python train.py --vocab_size=2687 --lr_mult_qkv=0.5 --beta1=0.95 --decay_fraction=0.449 --max_seq_len=768
MLP neurons of a small language model. Each row is named by its layer, matrix (gate and up: input weights) and neuron, and shows model dimensions 64-191. Each number is 500 + 40 x the weight over its row's rms, rounded and kept within 0 to 999. Numbers have three digits each. A neuron's up and down rows have the sign that makes its largest values positive.
After each neuron's rows, "fires on" lists the tokens most often at its 100 highest values on Wikipedia text that the model never trained on. A number after a token or word is its count.

L7.gate489:479412510491491488515520453480447486557508531497495489466447509423405469497537526491509478519551541540496528493509496534450518508574479561469457489579593461470506471514447501485423557543457478537524526509518494557512520485500489511550512470482520413415476541538551458532566444485575586487489465521511486487472461493435503438514449519512492491509439532433530452572513579439431539456513
L7.up489:499476454493497565527535512421553524454435473531570458492525527402543500493486462565487448515523504473593529544514473524575428540421489500496530491431487482530553467535448529505452481515490529547470488497529472536437520504437529495471497514445428589471518470495520486457502510417570520618543448506474477499484533483469494561494511595543471559525466554552454487485482444546484535543417
fires on: " st" 29, " acc" 14, " s" 11, "ve" 7, "he" 5, "v" 4

L3.gate450:533424453535521480514473481540520468490541473429561451453580482466512487480524518521483510463495587531572512519437455502493535520462461495513461559532481500503537446520460471509571444498518451554531553476493529489521519500510497483559445466488563543472466452523482442516421476535506503472436494480581506534526517462534511547516546410509519540439471503460468549474418539485511448508428
L3.up450:447476471533609502506538442471512445431543491500434464465516490519516532467495599483497518529502526497476586502494481511564450479530485503540580458550520544526499463499513451511508490516478417544541486530558451487500512485502565444443443478534538472557452550458493507458501607499556504533507481467516433535511481498500476513474527450505527503471450397517432483492537489532463491505512
fires on: "as" 30, "or" 19, "ot" 7, "ad" 6, "ition" 6, "abor" 5

L6.gate417:502463527426581480488492504467525515466527555520514487619538431503502518511553571540510564477474536502535443436493470531507442498473488478558481494525489499494532445538488421570537457506485431562569425464485496454464499490499448524526524472542519478525464472469561515571449550525464457517523433551428516492521441574519467510457564462535517468531508507485507451491569570496444595493536
L6.up417:548553505484554504421527572463535447417535496521551524512451550477513463481491538490448495552527522442557501495446535553513582492444464510482509483401527425482465540476517511488521466495460543506420536490480542529430520460510448488474484504512558473479458518539540495502495498450611455516458521539403566520491517504516497443539495436479484515425515436509498475578489509496495481458494
fires on: "." 22, " |" 19, "," 9, ";" 7, "6" 6, "ography" 5

L8.gate280:536473491459530464498487502488561510499505560449526494530528504524440476580458570521485490494496478438442501463483543520552485524494516535525546495473507487443547478521525424534520541532588505425545467502475494573494501539422523565451547530436535485471554446501494568488533509523497525535482519545491580473445459521485488562500489502478520441503499551437526401565488517528540509574436
L8.up280:490556523454518517525559484492519434493522518548508472560496477551501541559455482471507461460549521518472502594506495568522519431543561506448542589504468499499507473501438437557503450482476434436525528429489548529473501535477504504560437577467553485498523498552509531498523497544479549477525551452492491462459460523540542518538586562562538452458506454478510534510502562455538491487523
fires on: " g" 41, " d" 25, " G" 4, "D" 4, " D" 4

L7.gate174:507417407491474472452505505468393558500454512543498508531481544457515482493474547512522545506568461592489537444501525488511512576523518547472462482449467520504493477560504522511450546559406580498555487527536542522463542504520475521480482496438477467480520491460470477538551478499421518459464501541488579529437531464596513487553549553499524429505536577501473504499494517538494534434443
L7.up174:521486512473452523473486505576472512515469508413463482503473440438530461527468489525546471507463524586516460508512469448448507531456480496514527548441442552509535476517530476531535508501535459516455523510494485553491501529467505569545527450474441506537485469427514537502468467558490405534556625494526484528537498557469520514531509519550498468539505444452534494524478458484481446534548
fires on: " and" 55, " of" 10, " h" 4

L6.gate389:576580503465606462561524542482509492426537493521512530522468437503478496494469470462515467461473476509507583475533467437459497462519555503467465473417470533464474504503563549495479527476490501518507507544515492611445526465461548519551486526509547463510542533474519551514483530493468504503484446477579468424464468565554503542527479538540543524464525546486557532501473522493520526467450
L6.up389:554498534525487450486516479547505435480500522543488534547555476447437543448493484433461492511440456491522541461488508451487407464574529513425472496502537495416513487575589432523486563443485442537504445526516486558575522471493457502466472531448562494516519523528530555456477543588464417498510500517491525581467478431492532522491510477515480508578478474549507463458457488501512511502492
fires on: "ul" 16, "om" 15, "en" 10, "ig" 8, "-" 6

L7.gate140:490463468530511544465469435502538469536545439554541535510445592550542405566528444417499503414521562520463512470438493476523516453427552502503461461463512420497486509505517508482473525523508513522498488543537492501502545518436460502488496485545563486512589450480480499522552518463451465417451485552546505608497520535485450515531511467478554515533524531530484506523582519525530562495487
L7.up140:406542543488465470486549429433549633508476522472494421470445540473532491475513580448503515513481436482487449517511437473541459497480552480431556588435468554538484459526558512463593526465540525554486476432503457555513497486494575526483522469447523475479466528533532486495484494445567527528510414483494521506560420446485486507515523554483466447529531475507497477483454496461495528507474
fires on: " and" 28, " em" 12, " rec" 7, "ugg" 6, "w" 5

L7.gate382:485484441475484518476470530565473627552453475502485498570406489535410537503539479518550435451518474471524453540496497536458457529485460536456569454520513452492473508497470490506477475481504515598490513472462452555460523498519488478427499489485443466562535442488557518505538566514426522507497526463474517509467453465530502471512534500460534495490527438571556427447469497481521443553522
L7.up382:568498502463546475473551470516434515499490525464490513515503494470487475537502513564548527485493435498556446500473419429555456544478479514502465481493498460559495527483515567510437489428575511496576448579515462480485526462543469476486495508477520439484494600501510541407492554555491528514642508495510425459485529554541452510488487468563569519511535505516588537487463430516505460512526
fires on: " H" 64, "h" 20, "it" 5, "ice" 4

L6.gate495:515549501530430522450483558440428474505497563499505480544480546506537528447461529508549420561458489477508517486474556480594533499466472497460563430502462525486490483519491489514465476466520473502465514515475514506575517450546547480521499503436514485486440486490558499578489474431522503424491486576514526460493520573607561353538446536486480569532443491505521508536561431486507512501481
L6.up495:499485494618506620541492560434511530504532523466468550484505546427477496547446426523478455540522489467442490508473486538561537419483477552482506575469425518494476523509601481527478458530495443549498542539434558454519459510576519506442483486393567524529481499466526542523470482515508436520550470528527448540481557553525478501480510522482531540574548478502528454464510500551503419457472
fires on: ":" 31, " of" 6, "ies" 6, "):" 5, "ummer" 4, "ad" 4

L6.gate499:489515548464521497491478537414492503570489473518530549439505439559491482463461571459598466487440422441565465491485511530420475499503524476547539456510505525518551503515472497505487514501438558520537526436507488493551423490476486540488505609565509485536563479433534513418478528480495468528525450488555475516447441523497528494498505453454476439510441522445443532448515467537477491475542
L6.up499:537527490530515536497549564450487521487499518475544511510496483568596478478552542458471502612581459492491492480483524465517519476416532544495606519532460471512497463575457494531426483494481538481477530496456573467523477487496494521513498561619500451634477484489450479450554568505556469532478481465536470524529475509543526523572507456550489480394492485525503511513457420504515527484508
fires on: " bel" 22, " Bel" 16, "el" 12, "ol" 10, " Mal" 10, "l" 6

L3.gate89:487472469528504540495479570541442518560495466552522379443552530479500464491534454483484515546537562548467484519498392550564565514476570514498405470463465457432476576518548427570474529514511464569512492472534509451581435540485420456533517521485459531480496526526495434525493489575489448448529448576488470471462458472467508512496552445441530477516511456507482501572480456508474475537477
L3.up89:537464465509551542478496520498468477568514558519461527498464522527579535465554505491492466492488549450444518538492535514484445545512491453508451479485436427505461522547487497516548509466509551419554485459568473463513454479527502493384441511555491530571553448492479487445496483540458426522505505469415519601475521529488507493485536542463459566473567525503559474443496522519578542407482
fires on: "\"" 25, " life" 11, "ra" 11, "ography" 9, "O" 9, "." 9

L8.gate217:449493398537533519556520507500547458460494465485482543510425520546473486483586496485459518480536499556535487512516444548514513390493403444536504562489515481444505533416601456489507540571523501562447422422522504564456464489453512489526523489514507524522527527505539483524504457577530555518419484518500541509458455468518598553474467449481498524539488547542484476477418624488513482498506
L8.up217:493518561521533519464590549502500527513553520468536496452515416501577493587437556535485490387504495487461503529518486521471482486438472511478480545503423430425505427445536469486514590531478487442512481478536557551473494530493515492470478505523460480490511466501585506516499509491496493463520522533532406373485510497538550435508447551460494464385493550523543514529463541480476550563504
fires on: " D" 32, " Ed" 10, "r" 9, " A" 7, " G" 7, " S" 6

L6.gate101:500489551536502455464511611487478540461488491496424493545501463448506517507421468515611533517460569526495420512521431586433531491496547473521527531505534452538473506475519510497490492505529530510477450539537493492503537451471488507462534484493527496476474536478516596502491447471529508534530488512441524625523415535531452532504466482548509435413530534515479495455504519541503475450501
L6.up101:449524438451436502469434579511506530559461524462529525497506435520527456482486485458498486524519476453536523394473533473450544577474528465495546544500488489485433485502497532530483484570487563501478470448462521507495396491557501523469507432468486581535534535478421464495533480517452498562567461496529520510555494535441505522475527533502504546487579522467487523514505514546541417480474
fires on: "er" 19, "m" 10, "ol" 8, "a" 7, "p" 6, "k" 5

L3.gate183:489537545520522493483445515525512478471501473452512518558551583584481474451497452450417554551513455478496541516507484508534532532548518503483522483584538539506484499470539488519507534502571497528479509415509480520504460445431470494528463531468472557545491496445403426474549447490517492473470502536573486489431523459491484477518491534483493525593470473456451509457452499590491534434519
L3.up183:527559481469498443523554541460560499445471500489582517600543480461458518577493452489459464474464449463532476471515536521541495456514584519509461475499502482518472448518498507439514512549539517566500530461508525525490506475452523481547474541463531473512574470533479463551513562469551479433483416486545499527471564474518547482555404472577474476478522495495500499560455484607450494485527
fires on: "it" 53, "is" 10, " %" 9, "ebsite" 6

L6.gate411:435506494451569484475520486461474460507475502578467497533542489489404485479533561415500511466484520479495475525517569444492459464476529515531475498492464507486530491510468535513557508499520494503529464496515482513469484498404504472489525509509553479510574453519512559581430532495498524532521493518495462649395541478597502509539532498520496489569415465463465502534522574548513505489508
L6.up411:477460447557479506509501431500439464494536527530429497487487463456508456476456517537451508540517552486489527509461469507555458499506502543524446400527550454581511515467524421477552495578504508444459531515504478483533504584446511515512534514536455514540530557539494548491441490463506551454485586547480453537492447482507524455501523483543485484486449468490558480506493506491515597578439
fires on: " R" 74, " r" 14

L3.gate96:563482422439490496454484450515519506555508473470448441509495521522426551509529542460483476470469461490499479512498563526550453557492529538442498512472536470436556555483479466570541500458500586502547548452505410399532454519448530468467515433553497512507510507506518486520499456500475476554476486487503440497514505523561499530582512489496519517512497562456564480478569498525496595426507
L3.up96:527499522482494531517505494483477478521524522482495431485511482542533473441509554480451500526499464463523481447589545519524446532544537521421470501450470549493548532525501506445566453465489482383526577569527462490527487556496520492467548550565417456430488506569542530445492523516438436538381486549581473502521517466515458530522502481472475500476439516401519511459487502512469546469482
fires on: ";" 16, "ly" 15, " also" 9, "ts" 6, "ually" 5, " \"" 5

L3.gate414:454420540493572525524563469518498416528479598446569440512483515465487470567529467425429513550504448476527525600444433501483528570471440567487482508521484417527543457486541498491551438448508479473489505520514536496501559453537582484528492498525547459526482423566493535501494539547531436503491477498541452551504499552518522443511470447467457478525521542521487555462474503508484511465527
L3.up414:461520526550540527506529466479520448498497503496500493380537499524504507501511521554526501495474505523522598393466498550499515526471499473526549519460519468473429469437549438500406485481482448498486505507480402517453502480572504429550470572482548473431515480592524568504489493548509470506542430508494498496429426410490523501489521491568512477524576544552522506518443553492564477486496
fires on: ":" 43, "as" 19, "ac" 14, "ing" 6, "ad" 4

L3.gate178:498532517533516514509442550455386522518520445513543417503540412482538449502524480459502529453555549427531521462500544526470509449440514486438455494565527552519575486558438475542486486467552510477460521518498557519542518482410447518481543506470535478478486468481498536505500506488466496496447487550465482495561505521553486488548540487462490544563462574494492569481477534527448479479486
L3.up178:424528493444477569501555545458517470499442491451496538485493546618447506472449481473503585512506516570531516534504532542482470476505415510471543510519466425493534498474544526566558582477484502489466534500414575467575462502445474558502525504514489483545481423437469434515519487542494494431475532534472453546531575520498553512449482532470502477500507528443465530551460470547483529437477
fires on: "l" 27, "ol" 12, "al" 7, "u" 7, "1" 7, "il" 6

L3.gate72:524512481398520454575499488571498497579494510514553488492463491498532510416550477491480499530546520511428486527464523511468492451498475476485547469583507453487497513493481573565501491519477447498529493545445487508476491545445430529509586470502427522534489535522552541517424443521476515432446488463465463535605403448492547493476475462439458498495432468491502559525515539445421497490507
L3.up72:526429442521375568481511463448445526489469498496539538509524456518527456472519513545446594468480520566532484462483546541501462499560542502524525509496539476563517516558493471498552584546480492496478546446455485507464468542415543463479469570454504527547496556414478500506467461604555558496475563540520508475453426516483511454492494456476494457483526502481453538503505456489514484457426
fires on: "S" 51, " Sch" 13, " res" 7, " S" 7, "res" 5

L6.gate448:478395538502506499472551542528509496469470500432513522445503478436487465520535471472516438513508474533456490515471509498498469513504529552484536462467550564587515454444506538517521453489535429516445467512551501556472475524534530478568478455470540469381516530526524477504515534539624498571554502553519467528505521496492504493501497541499518593506503475440502457548427522562435477562495
L6.up448:428493541552539535501546518470505430498474443502439512501493471531463481512505531533431487527507566507447412475497514530517575497588525461548449497500559497454466513430511490474457509480498454453554454523510521484518550468499425475512513528526488530443496471458507543556549487469483527538471535455503450565524447448509493464491526529491464579481519504619536544516430486514516515461499
fires on: "im" 20, "em" 14, "in" 7, "rib" 7, "ists" 5

L3.gate92:467542453506451461519488501450470489564506545522469520476437441563510500550398477477568563513530442495543574495490472497464535474492438532474437520525491497539469473495499507411491536507538506512509493403485488481496600527456458443508496477517503503555500548480505487408537525508490481512483528519537490474504525451480551466499521466522527519558508495479513436502473442532510427554506
L3.up92:497482452524461501452467450510494521489393433514485525518524462460479409532521475480524484508561485565520455492544447477521478436496554448518530528454622511482525424497613548486509489522463568512462500416550517484529465509471563544485538543490549509547504529478502513499463553501456430555554461469526473422472539434489557574462459480530440441516471482452510476514578532564526512494568
fires on: "um" 32, "id" 9, "it" 9, "ick" 7, "e" 5

L8.gate326:487487541563487496469424467492453527518520506489481525503534522416507528431558516505495591537479436489504463495557472493409480523474472484464468516492455567485430447503561441474465518548471515456522526466540489553525502510521525549565460569518468488501486494592563616400511497508503521467500512477523443473518503560517509583551549441524423546498442531493469486510441526461475490533527
L8.up326:458493559476523510560468545498448477578501456542512471491496495522451496517544498436477501476524539467497486519494473534524527552505508536476574505478532527462471518498501448495509472490404522444498538455514474593478400587481487476454516497568509521490485434520484562538477488498463549493495471590489476526491540485501485482462525386559441520497552480539471475520516472454486518425546
fires on: " n" 29, " s" 25, " p" 4, "as" 4

L6.gate108:470497463442517518532472533556451551461512539493494476538457497494484487562551491442556521554478521501516510478402445516494497499476600453538568453501533420399491571453451483511550470472493507526524491498549473534446432498530488543534508533481537507549582470491448520463516511559535517446480504481520499527526473456425474379489486462486578490521500518515535429539496578468482465533506
L6.up108:518466520504474586434569487475467483483539498571531507489484452494513493496446542472523484466548473514438468442449458489534518527504457519485515568457536497467526487493601480515555497461491507537477525450514525526517490529545567454526422428534509506541468493536501488438554467437454533462428506492422534454540454458475486486532454615465508452519533532443424475541489498460521524549519
fires on: "," 32, "." 21, " (" 17, " |" 15, "\n" 6, " |\n" 4

L8.gate413:459494519506535548505518486547448507545538494467407464468539489533576512484520525556490481508504597476474468507578506500463488544442463514396524426428533448474465503541500438438477444447565534478508473475555474477550514472492565516475488465453499445489495508534558515448509451510473512436455571528466476474427385491545479515543509473474479568563508540508508526556476466468442560499506
L8.up413:524559440537523529458506525523468553484490482544477486481610534436462521472490517500522559487494498462494505527427516523523467530457475423485520416576553502502493491492579575524414473546493462500475619533537465500512522534512518573542558535464523511433506526500486548545557499491475429457517523492485496486438437540522500538568458505494534506559485513457485472510536461517545541516514
fires on: " st" 21, "c" 17, " c" 11, " St" 10, " sc" 7, " en" 6

L8.gate287:527482525496543463519466477564513554549406503483485521422553478448554476546455519484495465564479537535452430501510429467486565471485479520528506437554430518498568434469483551580468583428455492433504422459500477440514474493437524472496502577442513535596524480452519501581465505525547495489559544528483494530484420468470468510585508501500453538561482517520454472553493535430459536475513
L8.up287:479497529503519509498488428501537489492419521527466509455449539510524411482518491527453488410520478612459463465544518401437559419531479467463447547504442494525469517511495524542510495524468487515530516483432478482507493462431614558526520488499483520484508484483457532489460473478559570441550484557556502490446492471492535592580605451518548538510445489459542552556524520444494559512495
fires on: " s" 93, " S" 6

L8.gate356:508468541468513551531506529579504505505480470517546480514459523494503484525506506542462495483497487555570410417547500436503523464520455480536428480476455519369576522534531470442517560520476474469439457497489469518535535538475472490484431496558495483498609482490597521546555552519537490550575481515490527456483453490526448436455473549511484490535521483523516493452580484502531475528481
L8.up356:545422519464489506482528460568530536525510518494581509537495495561508508550481487468478495429519514560496443539441484465584547574527464528544455461538549500476494500507466447475482585503504560491528481520480465485581463498490539478469530533548481517543509491502470559554443591464538421581507454512411454437519476520498470436520540534524422445540518484550490437502512437433524458467449
fires on: " Man" 17, "am" 16, " man" 14, "an" 10, " Dan" 5, "med" 5

L3.gate256:497534495547486472464593512491527486439507497562519516536563462470553489519480448506454487484513496527471437490483506464510497456534537478534475452535516572505529460533498486543549513486500423470486520525468491508568484455507600515502502453567545511485485519531463478533482497382444449473516444519570463374480490488520446423480498509455508495468560465486486503495563572570535519540516
L3.up256:467467467493528505508600458472476526531458588506478541518534468489493540460432495532481530475510468519508476502435409537492407489482469502569517560548421498436580558528483495532534469503496487493512395501492577476578562460532589537534482455442502448474500483523518478531481532526582494468546483529535503535521448452428509478516518401520481488550500440524458530508616494546546456547474
fires on: "en" 27, "ig" 10, "om" 8, " im" 7, " Gen" 5, " gen" 5

L7.gate397:504491492448515542460485535566448517510512486493494502545536419522508508469492486430473508510496529520459569535471542505487577509553467550530576477471486422514501527467543510553515458458508437542566466516528461562518479530491436502448540539493532591511451578529497459493503504527437512519554516556493444503496513490515488511500491493445448574514471427468459557446467449449516571460457
L7.up397:527474444485531439522531448444555483500516510469496542441540488478543542485511481499495533465484499559484476470477540512545476574442454490479524445458464455549493494570550505491556505507454464565534492453434428507558448548482550531500533487426521519450469514440589489520532484515460501488489517519558493446451450522505497476520478567469490508546439514492566480459456440459527466570504
fires on: " sc" 20, " se" 18, " st" 17, " ad" 9, " b" 5, " w" 4

L8.gate266:475502538523552487466537458466488457484433577402450526529436506550465498529464480526502457569440532449473475546468467503484411511510501549488473547471450448491532493496422514547612569505503567464465489498489504514484513510513568443497531512529539536458524531463517533467466460499551592491504458486470510460534544544538562521460501511524508539461525491458490507505507494525442553555479
L8.up266:503466422541523517500471402503527564536463494480458475447540543496553470497494512536538513495504534445478485510551499497523393517441476477458558542537428449561554531564417582490551432502436493460523462492458539517411495488513538449444565493483498516517512608498460525557417427533514540524476490472496427464496492551539517463534538529471489522476490470490507491520468502493518496562493
fires on: " ph" 33, " cl" 26, " incre" 9, "h" 9, "ph" 5

L3.gate265:376530496514505467497470533486490459533528456461527421486581481525514475457480545469566506472423490486545514467615534491453562501504526530530547544481491496512477434521492422463568507581479493558483524495524444501586480548513506527432466438474443557546491541476474484514391476477512488505500539498514503544486532518497431498593478534532511466539501573457512468467496473492452520601593
L3.up265:517466521534539495522502514420491515479481581468492537527497448402515474474465482482501548545532459481457427510384428538454501512515462486552487507503464520455493509548525491598528429504533546519486469469491554514510499481472491475376479519524442452518483493517558563495448565513485485453475535551423477555467473560548461546441449499548487477465500481457502539463444474495511499557532
fires on: "l" 80, "h" 10, "le" 4

L8.gate269:478500470425530483539569504562439530473568508479470519549431477467475435517502523442504507496518543538558496481515486458490433483461476532516464507480595524499482498552457573578576514525449551506534477520491543532510437510403501516503528496554486483531525472429496466547446484462562457474461431528461558482485496503520568469520465525490453474520525473518510517508527487400486534489490
L8.up269:514480447487475538541590508554522535446501519460490494516526464464489459512484586487555516541465498561539429463464463476444464409469482535524440502524530540484524487601527472485466498457453514479521525462471529495490400489420540545503508565560435443500516484466476540462416534508520450531515414552499524472574501471521532432528492585486511488546497498494493518547471513549520489491475
fires on: "," 65, " and" 19, " that" 6

L6.gate400:546483460531443490510617548506471511467425543458511526560489509539513444458415510538563481565450489605538442585536579463458529525460499549453496495483514493527552430523468529520483528469439520456474525585533476529547489515448487504485463495496474465532429506493487470468512511491523530445571551463507510547549530569541463364508501569432444568426518441489521484509479475531479468433532
L6.up400:467484580535501378535457575515510514470546465491543481509510425504498467454523491462469454456547472465424485556500464468551533528445485476475539496486460483554456527483441492539488520497501475491426555515544510492487526579489468500478513571468533465448484518455589514496590466496519524466475507502519499561476512565523435459447515477515500538452546511518527559448582525547482501515576
fires on: ":" 38, "-" 14, "0" 10, "):" 6, " the" 6, "/" 5

L3.gate437:495479460527514454475457431494516496514477576556530550529578627495474512462467497614473545527444479438472466540546535516490536456527522503482487486496533553489480536513523485490477558462506511449467507515460515505496493442471528504474507447450534489504529484471459505540518468539561483541451418582515514421483557512439419499563475456464478473589532446448503559481480484540524496489503
L3.up437:539505482479518553507443487544477409469531477459486506509601534423585489408439475474443524524494513494557494502452446425517538491563434515547427428601532389497430543533500487448496445525471518509522511551568435538559439478506438496598534402530525548513517460536477516537498496462498487522475557495526503477536485502520521517510496516490459507469545473484517519515525514452497478527583
fires on: " cap" 15, "ap" 14, "op" 12, " man" 8, "amb" 6

L8.gate92:469532529541565540549529489495448511528495489494534540496497486477595487473558486658523532497461513494544484449472478476528456503467436530481511527494487398396506465496484436447481527493508566467515394555598462494515537482475547473516480513576488532522502465478494463470487496511512526464484507435480486522487482507572478518498543455501355508509460531466556514447499428547486488521526
L8.up92:486459477476616535447597513467498499549556542442486507502597528502502451549473552577528591548448492527456515501572512508471542464486529541550546547415570468518542540474446441503512511523486469479505404498504518462519466505472496506533544528508553496470515500510495487514532459482434500415404490422501533520471460457525489506516486529482525495535522519515456492544442462533492533505445
fires on: " at" 21, ":" 17, " At" 7, "ac" 7, "g" 6, "′" 5

L3.gate498:498440602513515538511538493470493511449507524423488481508492610499552510452436468455486471493466515541529548538465577501516525451462539522478566516492475481507551476506500504522523526479496439501520496532523495475441478463512521586543506504603522449510553513392506478506467478493532503518534415503497491438485497543514413499465535493582489526543518463546447497506460461547472472432499
L3.up498:501599511525501480523461497490498546526536529475515498572474431563499522475531487532452536504485450464477461518495445473510537535518491463500525456506444494508538440481551487523536528527501562441483552498462554447502511504459463497542493503527444549506466486496529545451540528508509515374528445507459526535457504494525516491518538487522487547451549487517448530485359429486525495509546
fires on: "ch" 26, " b" 9, " Ch" 7, " mat" 6, "op" 5, "ren" 4

L8.gate357:418512574427536360533488493484489493506566433473489466468460461508466494479590512510428531490535545551529526568477497459525562511561523488455506470446522505521486489457514517532566432477541521569564563486525459522493518500491463454559585497494626500548497501462586496492508552471547514494399510568461546518544430440497469411480512480472471499491532525488496502481519473440534473514520
L8.up357:478499453444513505488567547489459477514560514441527493549455474498471515538472545495548564486469514577472429501484491476482478537445442431541495523550497499484506475550459505563492444472536529536523504429502468466477509508405474526435508500513551485510523529444481528479491528508586473498503528538488578445577432479518438429477552489451509459553462482524510450489482471521484539508560
fires on: "," 14, "0" 12, "5" 12, "2" 7, "4" 7, "6" 7

L6.gate319:552556470423504520487505480570510478455497453496427540522425557523499536505517514531576537453477515490528450439510478487488489488574420483445463478524518535447577486494455474488515492531502522469447427477379459485428427542490475468440542556432497488541471459461549529468450451495506531482529505517533530525470443470559507527553505477560473563491453488515475499561436496450530553526542
L6.up319:490456519423449541467483530494519502506570414458461528507489536517549478373483532563454453429524449489602479534483454552558461536466453493523474525453480512512547541509489527535515523458513556467510425481521485470522488535480545429426549560495511480421498535484473553445491504508526440541518495495561508519469471480490482523464421493485476541479536568420496495532519500540499528478530
fires on: "s" 28, "S" 20, "-s" 12, "as" 8, "-S" 7, "z" 5

L8.gate165:455493461530528458444514505466483520499554460558504558480475462524504459489486483458471516486563506583507481496502518454480528494443469566473501443431516500450539601459462515536536468500495457580484440562501509536409457499432532528443543482502495502534541455499513529507475501537495539503540530557581465589520547491464484467466528518446508503519515546395426469420437612560534558533479
L8.up165:442478444493528541548580464468485433497429452548476515524533502425408529458515455496533533540472574491504443483469497543554483478473421468550488502514531550464527467515501529405515522534527542462497498442503448505472522506408484474566472508467465539571483486524504477514475487493488513562475555540493592452459510503509529557476514502582557429532484483498530547489459565455508443548523
fires on: " St" 47, " R" 14, " Re" 7, " Br" 7

L8.gate396:479554442452549453569493557497453454549499510450452410446442517554478539519494512538512529462481473536550512420460521445495495484511514505536600504517619441527434496493506495559466533470501498571494491490479503539513549495467436504529500533537560526466527503446501466504566501460503498462471469470525466536486492522483500477513478557502583611498535457489478517503487536491533512543441
L8.up396:476479507447480538498516532521555517449502475519515545419466602479548506443438447446495531474499547552508482488485420482483546486563511474482589421533505488545488553527542490486492545558510540508467459569504503471456542467472550468519521493488431515504484566479484545521580505486498470523473535472498432436507477430565459520540513469444542488577589497521496495599536543504538462502516
fires on: "," 94

L6.gate490:517565489491465461542522527481508579573470488458520502566499460472486537567491493542512464510445469517471503513458451455553455487482466536486522538484504482614559577514517455526438562499519434563534540578547518521446492479482545454460481463519516454536530460469482556475539512578468547495480459498431438470476377502511491499515501532509536475513558473500539490522534466490510559505489
L6.up490:501456498466516511495527470497494446545517538499488505483533516528507517538423478551525469489512488481511522510436557440510474475434470468468503560492494494531482461617511379454468487518464502451542565557433550584491520510520520550516510430473419526521511552463486401574552590553440479494563542513464494500507470524595544497536503500526484499459487474499506480467495442442545509539487
fires on: " sp" 24, " F" 23, " Sw" 18, " sw" 9, "F" 6, " f" 4

L8.gate233:503470532547463535529474543533552517486451412527406510505461501437434533479511498483423514527473555575540481426464456484541447493528484460502476485551443543495502491528572531527444512561533498474447516437490452552458580485484505519514486466518508551541522510456488496534479528531509506504568491560433525502489479534555535516477486499507559564556576500518461545474473364505516535532511
L8.up233:582474520488455456520488502467501458520490473513460497512467540532479473537492558499444499532550466523501466523412511507549537527428526525519521500502475550450477565491548464539484494553472475523508548461470450523529531512534512459508552457558457492481504490492513496536516432500527518480492556502464409525462488471539501533526499469467464468516442523425526433494576449483548504560484
fires on: " F" 56, "ev" 13, " f" 9

L8.gate55:515507477523506562536523518449539576508485570528500517403514518451469512499530493503516552490443521547487504481595500486520437447522547513524486564498565472471455501470479552423480483560547516496511444481568493444435458543489474520412436459481440490552505479517560470537551534533535506502464516500528541530460537448559518486522562499481516474507466626534543416470504469464493568476405
L8.up55:478525490491507523538540574400449551498490494542459496496516442481517593448473473461513463488532447546471533512504528546529418551456485497440400520542394488513566470513500497533537389516507546600523471461500492526498445505522557527545494557434527524502451553523451539593435505539451515519532549512519499521449463519557497487503577483577497520507546556418476455463465438609505476524517
fires on: " p" 18, " o" 14, " a" 13, " to" 8, " was" 8, " att" 5

L8.gate157:449516504473448588467509520530484465531430469504502450543536567542529505507519484502451486471561458477561473447474569429464528518453469490494481505505574520497503474499454516462512509582509508503552493522472419495554452438483487525483447448513442424562520518483472528517441475500480531531503464512554530504468425568505454423487577507479532503501493447502497539519517484544464528487506
L8.up157:470567451523502487420546543447484560521426471501484533561482542468469508457526445488455451442536480480564479528497515436488437519553502560498482534533504510511529470466454534510519459466514476540537516463517475477502472509474431431548541443488513467496489517482469491511579428512382561484542482453508561455550520559483536556474529422470530517514489552514535574518543498492548534544564
fires on: "ach" 10, "x" 10, ":" 9, " reg" 9, "it" 8, "h" 7

L8.gate489:514481486537496514506549487488455485535508520460508504483463529508491502529453493557521510535500543537543512423449490512465462426470483483444505513551515562459568534541479556510491446463454501478495491456462438539534472567473465463464461479455541495529506493489499527454469524592557500447461496465459565498495535530509592458443535543484562577456546507556513416468516487492510480510470
L8.up489:480455482539547559468529540572463505518555477567516550506494511449515483484505515504554516560507539475544476490537528500536423475534526456587476548481473475558527575578453575453515509610541461517546426446433470480485527547390477496484496563443454517503505492518514486510516471442501483472448514541493489558483505549456501560498526545469562452483453510427479421494470509497411445434537
fires on: " and" 87, " &" 6

L3.gate384:481488563559541475507531481542502448526516547557459564490474502538487525554477524503463443502579457484546493464546536550511502494484534499383476543442452477516529539496554457498526474399508433478495480530521524522512527387446496499443441505515545481482560566493421493494513419501409514450530498546520548474483552432472503519514569492556506449487507472423508537454464448463512433563428
L3.up384:478515524463512405540397460522505505577468538484474530494524515500443421434528519517582449527521459483535535499471441452559499465497451532439485537454558428474518510482493523493510448481482439557477505470433486522536482474507568568476493514501455547524453483468462499569481449435448477483528536497482459483494491538548540515493550518519433409506492458487508511516456501551472513439537
fires on: "e" 41, "be" 8, "ve" 5, "ce" 4, "it" 4